MLP neurons of a small language model. Each row is named by its layer, matrix (down: output weights) and neuron, and shows model dimensions 16-207. Each number is 128 + 24 x the weight over its row's rms, rounded and kept within 0 to 255. Numbers have three digits each.
After each neuron's rows, "fires before" lists the tokens most often just after its 100 highest values on Wikipedia text that the model never trained on. A number after a token or word is its count.

L3.down472:149118143137164096118125136154109128122112142135158139162146149108124153135125095124065122105134171188145099128151140147083122139136128106094102144143160117125136074105132125104106147140097111130127150162106085165143125137124148104182121127114134106108156126131126111114143149118112102140149162161139141130153132123106125119107161165121130108140149148144140064098146157086160136162128135140133116126144115125144120142103133131135146115130114072124097129138102117035138097138048136120105133165101183128132104109118143128149130112119151131132082104130153151139170112138146171155
fires before: "." 48, "ors" 6, "acter" 4, "Ar" 4

L12.down373:126115110103154121100148146101147114125168119140090117100092127086114128135160143121143066109114150130106120100122118157159086102134171126185155127139155160122145102107136110099108153114151122104141131136134157122104090126090164154151151130085158125119157154136143106106171102142109086136146150105153130119177096131130126121160127119134149115137094088164119134114113116165134124160140166119108119162136135100114122157159140086103129111109105171127105104178114128147157074113113123100129144084153137121125130124177111104121128184106147156076105124128097123146150144106128090118
fires before: " |" 72, "s" 5

L6.down471:127164074036186174112157148131113136153141122200112146151098115107142131097146146130156106137106130161139110101137088140116149129151094122092088132132122138191091112117126091107114146149136111097107122113133111118141123148157143125112131132116085156124084139109143100098163075119139127119144110173112095110160136124190129136159155188085181083135139112154122132175097133097111099124144111130147144134130129149090175144131167104126123122147139160122122153124087099111161149150115102132064125149139141144117099116102118127140119147128109140135163115138155149138127106123104105153
fires before: " |" 56

L12.down355:108114144139141101093125178109135128171155167116095151114179116176129112076135145121164150140135113127141113124145107205135128137111144150135124120109147082142130144159130137118114102116142086126087167155127087135077156083099172089109123165116151116110104135073126117130154117119153135141147118140143129112085131153119106121146132108097119145164139118141097085133122120138146105126080102136144153149145145135079111150144113131117148115117128157138146102131108136158074126162108132135177139083099170132136098147102108124078129122133099171119097147147173124116100110126119122138
fires before: "," 37, "." 22, " million" 16, " billion" 4

L2.down965:142130105156195100084105136093127119130130183129120106106094146126094122137137138099148137083115121092133134115161116147172107141119172108139119148117115100104143129078116174147152120154102102139162126140150124146118121113149131137076111142130114165151134159125097091144087121160121131121166117150169153090100128134169090139112123131121129149128078153150112139125150141120172191189155132126179079111120170115137078122101147161128108120102161098121110109135115142100128133156112117144174101087148106151168140145116124133142137138113115112125116165126127155095128089106139106148
fires before: " |" 26, "\n" 13, " ±" 12, "ti" 6

L3.down789:130100108122158168134074140130146095125125124166123134111158147133140098111098123136153067149124123122140145139119132099121187136127136126145155158113123124151148094161138147095148069115127116110091112103116161135090146124161137118114164132166137094118139102098118112103133134140101127107163121108120121195180102123138142113124097124139135121153153081112146133095151144190139129109140126102085161158103133169094151143121134135107137122127121156124144139165152124133141139077107122120144122168104134154124131124139151141106119156140121134105129124074151158118139129174113096135
fires before: "." 40, "-" 13, " |" 7, "}" 6, " (" 5, ")" 4

L13.down295:112134123111133137136090141097139146101082139137155132112096095127130132156114135128139165143127150135143138161114129139109135136117136135130182122207129092106176107149141135113116078150134137123127109142132123118135086126134129134126120078120150105140137132117167124155095150146122156134151132131170147118138112090142112147114146111069122155112027172154115078119159123112152097134157106139140126165104125163081126157120132125103152118175148145160099101154157097124139122145107072100164182092117115118111106119115119147120095148154123133094142118114124110114155111104145119127
fires before: "." 40, ":" 15, " |" 7, "ts" 5

L7.down749:121148163142127091173169118114124110159106137142138097117117112137092140108129099146180098117114127111088079131114150113107096085107112135161142094125128098105100130148130164139118136156141124086142169073145117113089157189154157157142115131098160146124189182127127104116138136149121139109125127155146129132129076155108098067112101113129115130114140179117117129127119112123064146089134133083102128118114166116163103124125146094142128168167121124124106168121121124134144134077120103076134136125156095145125130135099151122135147097146104110091116163155102111140136147106122116115
fires before: "-" 62, "ar" 6, "im" 4

L6.down84:172171147148163120154140134136124087131124168149149123134161150096130146164156094120143151165144092117125166157156139143129098142118121143153114142128151115116108123126097148118119132118123098147136132152122141074127089142100141106154074113072128115087103126168119140188148109156149156131135124146088129166133128117107139146148144125128081123107082127183130138137139111103138116108136115127133134144126150127110122081145103126123160112126140141102113117126048100106121148146102160138119094119113116163133113162119112123119107140125116143106136094119107106125134098150106104102
fires before: "-" 57, " of" 5

L3.down1218:140113148130142123115172135099101123119133136126150137129114177112124107161129138152106163139167159127152175092109118145142102120114160151104135125141124149151120146179148151156134156108125076138114152094109111130175126113134153114095119142138090102182121157119088126158162155122151155117134123179140113136141146131110148137119149172149150161162108153170123119122135121142111101133161090110140141124171132084132101146135102180134162126167132154117110138130143101110086096153116143080108163145092095167136137162118153124115125106183113084139126132131097106142139136149091140104
fires before: "-" 100

L7.down48:156102159094156101121084122088068111099114101108100109129114132093132161132146174134114084170158119115111158122156115137120102149132140142150113175104104133121157137154110119129128176120104170114144147154128150173133155170118155170119112122124130141120140101119117152134116106091117136105098152131097169101115113103124156137118119140087126115126156123125143087106107121132142094125116125079101102115090152158124127075153107106146115066152140072138173107102118090127097109125137097156181097092087147164139126133077148129118172108105137137115099140113112120106117145126114151159
fires before: "|" 96

L12.down880:069155137134146139109167140093131139142165146112145110120075158135093148116112070138120113108117096121152084126111107159112152146153178138105136114111119139145111144150131127110165128168121121127166140117135140096099092157134116133115108175107097146042135142120167129119127119111112118122127123154083094138149103111117141099128121159136146120146136114131110155150088130184119132114144158103113143117157064174145158115137154124131142137129144108108124153108142106083089120067163098144131148109122123141128134096119105070143125121112091124121166128111083131165125112117135115130
fires before: "-" 32, "\n\n" 16, " =" 11, ")" 8, "er" 6, " |" 4

L12.down350:132108096117132112147099090093123100179127068152078125108175080106126137098131090107113106087144127115124128130126108163085114134125148097126151091126139121098203095142132071119134115154087147119142151119144144130133136067148178124111081112130112090122120137156116146135155109167108089116153144129127173178143143121145138106099120130084086115143125162133155101143166110157133126142157129114117113126186108140146132122110092094150146146140118113130128127116122145146137134152114118142109102112133144139105126161120170132175122144109126089100105179103150126131171083137124167144
fires before: "." 98

L13.down964:102138119090140137095129047132124113150131135130118134095135141158159072097142125123111135147166156171137116134096099069108129127146119126104080106166135146149130142102127138118143127149126151152108105128145164152125146122165113146105155120121148128153138167184079159150123137137150140133110133132113122152118110093132086144118091138141118138137155143150126130137113113172144123160127111129115126104153121148148102143137149142105164124172074134109112103115158078117111140196096136135164117112104124138122130065151129095130129116159149149115122121129150114103113082094131138124
fires before: " |" 20, "ce" 18, "g" 10, "tic" 5, "t" 4

L7.down6:157123110140155134127141148129097127167136139122142136133146155110113119088131138144172140139106141143168168115098106125109129146152149135085122086125126102121080117106152114123149140136092119123137171120144067106171150153090136163123096136070122104130126130132134112165100139136137117087150128122097093072100161126112136127127122166120170132126117117161133200165163112177093157111159141130137148109089110153126102163129084128152149121120142105123145085167112144100148121135139121173087156107126116095125135142142141153133136094137139137127163137122114101118115157107130182104
fires before: "-" 100

L6.down1039:127128135103150139145153140105119146116158159147114170152152132127100147111116154139097204132220138152138092106147092121124128094161083113138121159114068103138115134136141135205123133120134088087165122155105149094146130099113124124120135110128129136194140115137172124188141116133113189104094141124104136121121165103149107087122136149128056103117111135119125131145137123147114098111131147166129155151128135152111154093165160123160142158098111132179096159131125127125106116121134087115178124097127140141126138131121140111105089138152116145116113112119123168153157152112132126139
fires before: "=" 98

L6.down467:174148091138121169141141142151108129098136160155148156133129100110157136129139161145135113089128156145104124129103087125144083124144135137135140087118137111133105139112148102122126139135157109122134109141141134076179080160150158170129094137107101109073121126156137124143103112131149123112147146159122096119106141151104139124115163136128136141137152117154135138134165122140121126141140128156101121127158171114125155168110157118093122136162143113140118178159143153097114139121168110122093135201133172162163123135138137128127149114096123136139103143127148119066122133149117127141
fires before: "-" 100

L13.down592:143132126182157138118112131135143126124107116164163105155159125109171144111121143128133112102157143150194138134152149097076137101145127131136125160125112121166101134120140067179124107126166109108144107105137100101130157171133167131084158119129134127083089082088127141141127124123152102106114109166109089151169118135122120188090127142075124099099119163159121160116118134117090152119150070137128103150145140111117140113131118089128108109148107148129141191093128176108136127124136152095145139135122102127137137128125145111118148138183154169168114167138125140117142148106137145117
fires before: "|" 39, " be" 10, " been" 9

L7.down988:103109156135103119136130168116135077155167142145092129173191113122123093143137127138139088138120136143118130145135130145123131152132125104127160145087143135103092191145126140159078135136125148139121055085085105111166139149122121155174112125142132135128140107138113132097141147134185102110103101102142193115125123110119156143121059098136152137111159079138078124113124116151111125138152107182100129146142105131086106138136114167144130086134113104168162112151098157082102096147101108128119152156111170131133122133128124126147104113130134119137109130163143127121154093117092139126
fires before: "=" 65, "\n" 16, "\n\n" 6

L13.down1000:113126094134086137142158135109134169113111118155114116091162126111146130118079107130124194131120110113179128099172098111134168101146132130118135119140109142129151159190126121176122120102134106162141090098154105119076123133142153134121149124131120103181076189130089127175136134167093131135155147131138130134164156143117139132111139128117119094128114113137134073098102130084166140138125130131083120170110108091117141142149097125096128147155108147149141114156117141116141131179134160166094134074112138124142147152140131083077136118117120144130146123142141105190129138136137112130
fires before: "." 22, "," 17, " to" 14, " in" 7, " on" 5

L6.down1227:096132131143130119153126128107086153129151116132150109138128074133158103151154140124137131115108155134132126097146150149147092089147136142122136109147103130107067185107142115148094107125105140115145094135075153048134105129101145160147138120070116128096129153089160167149116125108098123118095159152157155123113131159127136173107081130092152141136110108150132104159111103144176157150151091116108106138204087089119123148125143105140138135130150149116071115130131103077138133127135127140156184094118090100137124098136119179140156121144173103154135109114143121148143118121055104123
fires before: "=" 86, "\n\n" 5

L7.down42:121101148104128117111134101102068128092141134145130124069159126108136153142125119099115137142076167111103172113120136123146113134091111097155096124118138122156146110115124128120110136149143151128101125119105150114080137152093106105118115126067109139066135184132148137086180134101137118108168120141135072138103128121141120144154152112156132124127189128130146101086105172142084136150139143132115089074100143120139136150143153124114103100134138107136112141150101127131103133113098153146142116128166163166097150097120134108156142084094145128119104137131130151144087113116120153113
fires before: "y" 39, "," 14, "an" 13, "-" 7, "i" 4

L6.down991:135122126062139130123080149141120087086129147138089116141143159104136166137114131131124198132153164117089148110138099131122161104111155122108168157153131126097102101128143128143116161104135073143119142104142138136173129129165171134149141160092143114123119096120167190099152128103100186141101087138131100128101104112164132120145133159119142085124138146157149119187124131101146134154153164098123109129123128149094149110135152157093161136119123100100170151134151155132121094109135171147117121117106147178163147137138130141131116144102129128147097125140108094150142126158159127179
fires before: "." 36, "," 29, " and" 5, ")" 4

L3.down1138:120125112171141131138117113077072114125120114126069132114094086077103117102113097167138097130106123130137143121115100126111148144168151115139110115127158129141141134135112112111129101083120187138103117142143073142103110120134142168080138135092152128167133195141130143109094145102144169095147125147123088156143136139146162093103173134135168131130203138126118140130110147112119167131101094125140152156141120104120149145139120113116126106126102114118147062126134148146135185091124125116116170157151115118103142131126116136121108100105086099099118091123125154155151128162091160122
fires before: "." 65, " (" 4

L2.down812:132129142173141070124108088111131161141129102153131155136132102161104109139154110118139134111120105141161094093152121109117143144172150106079114154121134129129103060099157138105173125121097134135132118122186116182152153101158121104102157108150120137109151124127142135177143080133137156115132133170113145154129145086191175119148117126125148090152114185108097146131102100143132137108141097113142116124117139122114165117094112129144119142137122116096123158178114134137092143107085171178103134136116143143147121123106172139138094123156096138134132116116120138149134115109126151122
fires before: "." 48, "osa" 5, "rated" 4

L3.down484:118121126130111162125077176131101116122158132123131080127145128115151158108127186105136105116110118098179092131108132102176157092132127100123143106151157163128142131118117119160135141126147154128162146110150103130121111139120165078162127094145103165131092128167097108108169114147117095106164125147158148119109110149114126145116127189135142126135139123139142148129133131164096147138134126108138118128166137139165122154146124107134132100068118118122136081148158110155148099106138149125089103126126130168115157127156140175141155177162154124130167088110145185112155114089133129113
fires before: " |" 60, "%" 6, "." 5

L6.down200:135132141091122119120141161102164124134149103124098086127108128077146140092112127131153117150143087173079135147143115155169121091131095170167148127109093129114116125157171099127112143157109113121115141154110093131113142086118190087117134128130140163145158114155134129166139130119121082145130117126152127121161154160112114147131081119118136110135117112140153123158169156097108133123129079113115127124103150134135114056115135149113119183132129116130080095151136132160101130099069089115114168139144130123103168132137132114145114101174180129082116129144147085104126139150140121111
fires before: " the" 26, "0" 7, "8" 6, " Ha" 6, "2" 4, "ü" 4

L2.down1108:166147148176132181128139179107094091133122163114121126097109092129126143119136122110095157139131106118107120135159147173133158099169137115134157162155089091121077146151111129108145173093160133160102128115162097143109161118151109112092110142128134110155176141092160108080123125164109137115118187120105140118169123093102127122113130127170100119144099123102123136073112128130122142148177143137131088152111120111150167136107121149108087117112104120100104130129166160122123154125096140142096157161090116132082149129120096142116117124120155139099191146139140143160119141107138129153
fires before: "%" 35, " |" 17, " million" 10, "." 7, " billion" 6

L7.down492:118174114145133112117159147146117076105111134172158121100140124100140101130140149129163108113114095156102104170096100099162131113119110122117161124131107152113139133120132094091158150142082136148083167139114137122101117132110144118166131173081076152156123111115126072164138135149100115127171121132135074133118151139137105141133132158170161167163098118138148154135156108131148106149151141121120116099121148148105099111105116126160132142123096117170093085100146111084087125114157158106075122129141141164124130133114127187141120118111143145127132123136139086150125136108138104132
fires before: "-" 21, "Se" 9, "M" 8, "CA" 7, "gan" 6, "y" 6

L13.down863:134102098118090122113124087133113107148110163140151138117187134121086143121086152095164132145131099137139149101130107113108089131150122104115134095143096124118153126125149113143088115131139084123150132123117144143073133031124118133131130113116157139135104136110113122105109127113155098137106157189098170178086127141098122108097098127122110106113137177107119143107117163109155070141130137137106102140157118071103133116098119129126140096104136116125092117101134111135146103160147135138145127140154106133107159119151129111105118146112130131114101172157100121133141128089153163159
fires before: "." 15, "," 12, " to" 12, " as" 9, " in" 9, " for" 5

L12.down1057:097122120135140140155124084126152131132119114132148099116139112148123151124130137088124100112113167123137140128123134165101149128098096125142148129085130120124156162096135072158129117093140175084098159110083151111115087128100145106127112112149130128101119090137120173158130093128075092136131098159092097151131157159116129124093181130127142120095124130127128122094146145053190078110122148108116110131123139148123096123102129099146156107111133086140113096111099083137179146146127140154089143148121131073130159147145117118155122111149148132100110151092114108132135139121163143131
fires before: "." 24, "," 23, " and" 9, " in" 7

L3.down726:143144180119110122163121129127105181143105178126121109157137127120124100128109162113118141168094112146136152140112126168119094154144156105078077100140131119124102151105138102110127111148143140166162131119089101072159116143138125116112119122137122111128105143111127145158097141110157113112127124168115103102133122127087097125152109135097148126109144146098113142090149139107044134133118126115089097143128121114153122086109153159116148120128121172152136128133106113108089122136093118115105175133163112150158121141148149152133105118164169099133144117106109096118112151147110129072
fires before: "-" 94, ")" 6

L6.down1008:096099149184134134153114144158113113129169158124114099126130127122096115110120077138135156144159130146134100097144148094135047133111138125090154140109118125144137161123129096150142118134102113147126165129092134131113128192104149102117156103102121077111137111072123082138150112144121098115134099171124123135105079121140122123107082081115128104116102110124097147162151095087109157131120120165102117171099087143156118157129194115127109103144148112182131157166127126082129120137146150128185150129137119125087113132126130152123096144130126195159124150129103097127162140119140117126
fires before: "=" 99

L6.down1005:142137119138125131123113117134124107152128095151093141092139097136144153107127138113093134131130111147154121169155159125136136095094149123109132135151166120134109118064135158169119139089155137068128136141077125120116121114149105140102117114094111091121144190121133148101138112126128159086177139148134110120136102100127159135168105155137081112161140191110115137163109114149161124157146127114107117096161146161148166130110115171164135152085125159118072088141140146166139099112122132106119143117116129143141156131126128132158179130157114092135083157105156101092127158109114127073
fires before: " |" 32, ":" 17, "," 10, "." 5, ")" 5

L3.down810:123121132141159150128149153063151096129150115112120085094121122091092126116142117133097179140110144122121125075161167118166117165143113110132089135142152126104145091116118128110132149116161147122106147100127110132093130119121170115143124122101102120132151139128118101114098112163128141122135141130145147161085066132120125096100106115106084148149075112105093172110086137111106177150084141098134151131109146140122134125096145127119094166152152148178105113146102086084143098129123145119136129130110113091076102105129113133198121142136165147130127129113123114102128134141115153122
fires before: "\n" 36, " Votes" 17, " ±" 15

L6.down1163:083095148115110152162094159112168115155086113138149126115121116127157137139111164134114173078133071096133142136149119093144115143123115099115108108153150137120128143174157155144126135148120180149125103136152068057162101084127148133150154108086125126164145146131144101142169123127122140117098078092103130096148134111109175130162112154128161132129107084157130153148135097100109132136139119124147094084137104102093143134106159097148136130140137118137137117075137109117134144120117085106118108118107143097144123150130141139104133120139166144134114094131146108126101095108144118139
fires before: "=" 90

L2.down1160:126117159075146132170124129121119120148141157163119105152094137126127105126117142139106159126142155106112076167095122151126174116111153104121162158158133109162155104159179148120126125131105118150148132121129129144116086128148133141109131142144115099198119132134128151146162110094136169117142157139133154095123114097114095088080069131130136097126131103116106110149132090145115122148141153146147095135108129114133084119163122162130135138157118117141153103119162141137145128142120126118170121140131146140097137125177138119111136116119153142167075148092104087134143128139131111117
fires before: "=" 84

L6.down697:119107141122144121153123130137122134117073128165159156135150123129105098141084120132111189139136097131151142087109106108129149142122154147103115167148105139119126154123155158089125186154137146107119110163153108120156125091128104191096124123146076106173152173128158189167118117131129200121133122101128143175135143126165137092142124135156130096151091151164141147120094113146108123136151132107117150149118083141152099125152150106118131152139125193158167121090135174123084137154127102122140159123123122148146098134118106147087116129111155139194111118122129107145118118153138158113
fires before: "=" 99

L12.down636:104135188150114096129144093124135114133138110117122145114139138159138104102124140099131153149084160166126128127128137152140145115152178141136117123141141131122174125101127093133099113166199129104142161151136113172088143117078148125085116096105163120171115130166114103117156105115113144159146066118122124130095165107129113100116122130163101123117132122140119138093176143123127148090122136192137120173150140146102141124166128104110101160124120092121147123141153134179128111114160108102135108142118105101116093132118132117124110113140161125110118110096155096120130099156123103126
fires before: "-" 88

L2.down1039:135162132114140140111120139101156136152123139100111183094113127104149129147138075123136109096156111134134130187170104116133154118115155128168140137098148071121102151142097129099125112133133123123116082198113135183148082109145141141133105148111153120078123125132122111161125149132134075127138111136190116114146146128147133112116141089101125121086115108131135134095116113112131111165145117171149138139186155130139112106186121175090133146130129101147158146148146145136102128125148124156144128151110160135136121157112144114151164090114095140151135140179185125090138123109159101120
fires before: " |" 50, "0" 8, " also" 5, "2" 4

L2.down31:162168096150178109118138164067087089130126131122138138132145153106140090109149090160129139090138133152108148092143106107106139120162143153120127127158108131107132151110101147092138116132072116113128096108134110148137159155156142118122127140103187120112075137143159156132139150093132147159171166135145127129092145126166138111116144109163076165149129104131102109154118168128114125118146137087129128157136135132140126116089085145075109182103146105124094167135089142142144164113106118115105123170117121164080112121120086155127093125113083107136108134133121141126165151108145154086
fires before: "." 63, " (" 4, ")" 4

L12.down280:066099132116168130152137141112142132123111155117087103139117102156133090152125135123098101137131133094109130144094157127125126143123183132099107148129157158164151158159113164135115140140166129104119129069108172126128116027073145133122101124070115137143130115133113150154142140092125142105124164123125110162129143118148127118131108123130084131103120102116119089130167168100147101112083131162119136054118133105138149162138116123153151096153154155172132106119126140149117128118118112147119139076102144156146143133138110149154139105121090096126136125136193150094099176091112139127
fires before: ";" 36, "," 20, " (" 7, "\n" 5, " |" 5, " D" 4

L6.down713:101104119073094126139104103127131136127110118109137119150170107128104119086105145166124141158133117151135115107093082123138143154140084098111127124117138100091139101084118084132078122101114131130095092124090145116130130152108155113115161168126085117179132101119139143134124106131153127161115153089098144150163092155130131150145108119134088126137124151090159114169115128109123150100138120169146088131116138140116116118129184111140135113138173128097133115142126146117132156106167104110172142122116171154124138127113128136152110150134118152184138096070134110139104134106095141149
fires before: "=" 78, "sc" 5

L12.down141:134137131124157118114095119127113089136122123101094097107158192128166122119115114148130119166162161128156131166097117116115086148104110119153144106103113076152151136158090136135141119133125129133130134118121122105106101142182116149142114121141145107079146130116134111110152172163118179151160120121112092078155121115105107149156117101136145094124139136141100138163127124104159108129079132118111126126152134128091113107157161168081121132163115138089108115166145150164130073093144137138100128152113100130149177146095144090145179117141174121154160134147146159107111093135073154130
fires before: "." 55, "," 19, " and" 6

L6.down1219:089134111122097112138102098127118141130082177143157103100139095132127084157092181112147196122161158098158112084075136126129094184159160147132152112158126123113151142123094099121130056106122075150158142113140103105112129090128110161073122163139111151136141115129134141161108151130152148087123119114126095122139126111141130126133122128112110129134139102143110156106110113137133116176186156148134153125111143137118141116158116169160135087147128105169128117131108147134130140161148088140150167097124133129117118125188080129115162133131137114123117134152193125148147147102130156151
fires before: "=" 100

L6.down1052:137135119105155087189110133105102128118172126164107107135150122134143136135119135104127150150125140122138148110122136126137056170138159115120133142137140124145089089105146107204109117122125134158124120114133128121098120111135092145143104120156142123171119090093146160128143112103117120122112108123141134178145115150142128119132125122091130099118097140099142101109092107073107135113105147161118134169163144122127109110149127160160144096148115105149121140154093107168137138138101121108184134134091109129138104148102139138173090073131127135126122157141176145093124113136120103176
fires before: "=" 99

L6.down912:107137133179138115135130133147109168117111120128128130129116108144110140099111110118156097149114149181133143100141117098101076098099103106117152122157121186156132143074124121138115169122178156161113107134119132117134106152118124092108116095146176121092140139122181077124168111125132086108165134147180102155138108130166084137108166165111158177107149150115177151088104139143094129163158100089150139122157100126093137113139149112111143149065119103080136162135112134122113126159124128108108135141132104155133102120135129131100143112140137152135131164143148146085124102107086162098
fires before: "-" 75, "|" 13, " |" 4

L6.down327:098101089080176150130131149154147135121116133090160079124111083102131128149119160135111114124146151102099099108070102124149106118094190173126140121122144134130153104125114154081073114149128118092072178110121146105136094163132157110092143130153145152141168112148152160101140153127119127129148121121166119179189095113145142133133115122118144129086138147126133127139179152121189153120146129110093177135167170119114133144090188071137090133183157167133107150148132127076122089112153131116147148114118165102116143132137144134156101132162179142123132139168149135097111117134115107129
fires before: "=" 83, "do" 4

L7.down1222:152174156117108160125151126126136126125166124088108086100097108151161162122080149129145091139121118101136116126149104136166088170139127163122142115135104130143161148118168081121114134114153150150167125100109120113108140182133080126171136136114156157153137119121144170135142141128131123098140094186166106138112153102138113111143119156119142082080147162121130121108100158153100122168140113166102114107145145151162109095125115109167138129154116137152154092130128105071148134141156127134137138134157116095141159122115134143062139135147139091170104118174108144107130115101132160169
fires before: "|" 30, "ript" 13, "ted" 8, "rib" 5, "ce" 4

L6.down790:082153110137091056127131116118095143158138136099100131142155138113157150105142139101107139170118155146159119119144090108115183113150170085128113138140093123121132127154112144086125142114127118087067146108139128149122122122103160151148142119109128151136156142111117094141127123124141121121166115108143118116139131079128146102124133111111122125140100094144158114139127137107110075096123145133117137124110097129129144087120140115154141151153136146147128138112094082118138097141131120123079120136170139178101145152099151158100088112111167102123108143141145155157112154151152131132
fires before: "|" 74, "-" 14

L3.down808:082083126146143141111165126126103145160110136104097120156139097148138100147159090129135146129131126184113114139193104083104121117124137148161177129166094112134103166106122100115139113103129091107130135155158144100136125105125146158112122113130138162116159175117132121165121087099123145122109088120167088151156126105100123115129123113188167137149137120138141096121130120111141123137127146114130134130130141140102147147172155162075149128181139190162120110136144123130164136112092133121191179128130144131117135122166072107157098165097156098114107127113120171139113131114124114142
fires before: " |" 43, " of" 8, ":" 6, " for" 5, "s" 5

L7.down225:129086103131151148121092115147172104147125125116142145092122189116126109116151142144134046163155123157154176094131131164161129109163120096143101106155096194143145132138114080129104115150111139107156137142103144156124152176094163088116146154080104099116098171176141138154113110086111131111102126121109132146120112117101127176112146195132113147131126154139148131133162129115083089121128103148158129152103107191072155124132142126140123130121119148106121126135110095099138115118137162163124124104148135159142141160135125136113113145123137129106109131143125129105140155121103114137
fires before: " |" 48, "Se" 9, " Dec" 4

L12.down20:084127184172088127157146096157188097131107137095096120144079136092150119141142137149100106152115108114105149149146144132131122133119082149124098113127168159127120150132105151087132096162139133101115098095148132124137089161136146157104100159112164094180159115128156123112144149080137128125171104102108146135115119151132108115171136116136127076086142113121164111169105107094136176134142149135115144145140156144098137089111092158099124155151144114130134116100116163114136139130109156105136129082139164100132114106097107112122110109164134125119114131172104141116123165106165118125
fires before: "6" 12, "0" 12, "8" 9, "1" 9, "3" 8

L6.down324:132164145142129127121085113127102138138095100161120127134122090150129142119148106160134119120164128150085085153126129125084093149122150155143090136143130139131135124132083142170130090106111125123123099168145103106106141130127118122131146147155160097136133113119120085129139171115136127148097093048127139164104083105132166113142121107132056111161116149120139152149155129123102116087126150127126153092141130110147106128128156124143156150110101087154177124089125127146114116169120071132124112136121141108093185100081082102125159112137175140126135128118154113078099121099108137200
fires before: "-" 32, "t" 9, "  " 9, " |" 4

L3.down865:115173102115093107157137112135102120171107135102141099122130129111134110166123104227127091146144129137099164118123102163149067120153119137128120175127133103126105086128174161080112156111094153141169156112136155151131120151163148107114147136145139154090109157139129113125089103190135126119162173138089120166160149107113130151133144121144138153149146116096169122126124133158122160122111153106173120146137085108145088095124088094162134101151087141165113106099109086070098146137127091122124146136093127126152123103116147120128121158136088129135155139100136131118135134131122139159
fires before: "|" 67, "'" 4

L13.down58:141168145160139099163108138123113153123130115133121129154107122138109140116177122147144125126124145123131151130109107149097141153127092116106165126140143123145115102088158149167138107123163128138137127167117121153126128126124153151133098172124154098127112088151153077093139093161121145126124082061082108158157132142157131131111129139103122137127093122161083145134116103140090110119183104118120137113127119119126152164112116139093112121111118119125103111094151149130091114107132182119159105185174122143129145117117128107119128114129183112128147119104127182117146132157133084129
fires before: ")" 32, " (" 8, " The" 7, "\n\n" 6, "," 4

L7.down686:148131163115152148144098150091122114131171129141125085124108089158129119125141172109135130086080153102121139133112123120097117155150100155110119111133142127134123145110093132107127125117139118127109137111104148105141145159101081112123108126149119145182100096124138136193086130127120113098154123112099111162126122153105079125164146135097160167132145144118119142120154159092076155161139173156103143126126120148162123068109166122177123116160146139111117097125171105141125120133158152095135164153148083133108109134142120137152133136101153126106121114137137121082176139115117112172
fires before: "  " 29, "\n\n" 13, "S" 12, "C" 5

L7.down373:099084128134170132106155142142144150146112138117152141136146120135151133142127131107124115125107132107150152127157103133123127137108174174105157135130155147117133188078135143119136106123115161140155117172139129117143145115115160135108094139116096124121110082136128133118150153144135112124161134110118151135167138130129075181162122122137175120183159093151098158083131114162106113129122127114163156138124083154086103121145181105137110155149083167100148155129139132106138121128132132114168144139169085147142157101120134144138074076095127141125152106125138150087131179132130130083
fires before: "  " 51, " Episode" 8, " |" 4

L7.down99:144132171172115151124128081121126172094150077171151158102113094116146110152115121119132152099091130108149136126107147120120191115118180146119164109119102136128173145093173158129072142156093105161151121090120180149136129104081159163124095140144088092155120106072129139135118080086093116060116116094109120137163120139102140116143149130111149127089127131127108123144145140123172110127123114153152143096115124173113129135128146107169156173162105142115152143104133118109110116143103103142125139126077124147125106187133130159118124076161115126133107148112099109124135105118080132140
fires before: "," 18, " is" 11, " (" 9, " was" 8, " =" 6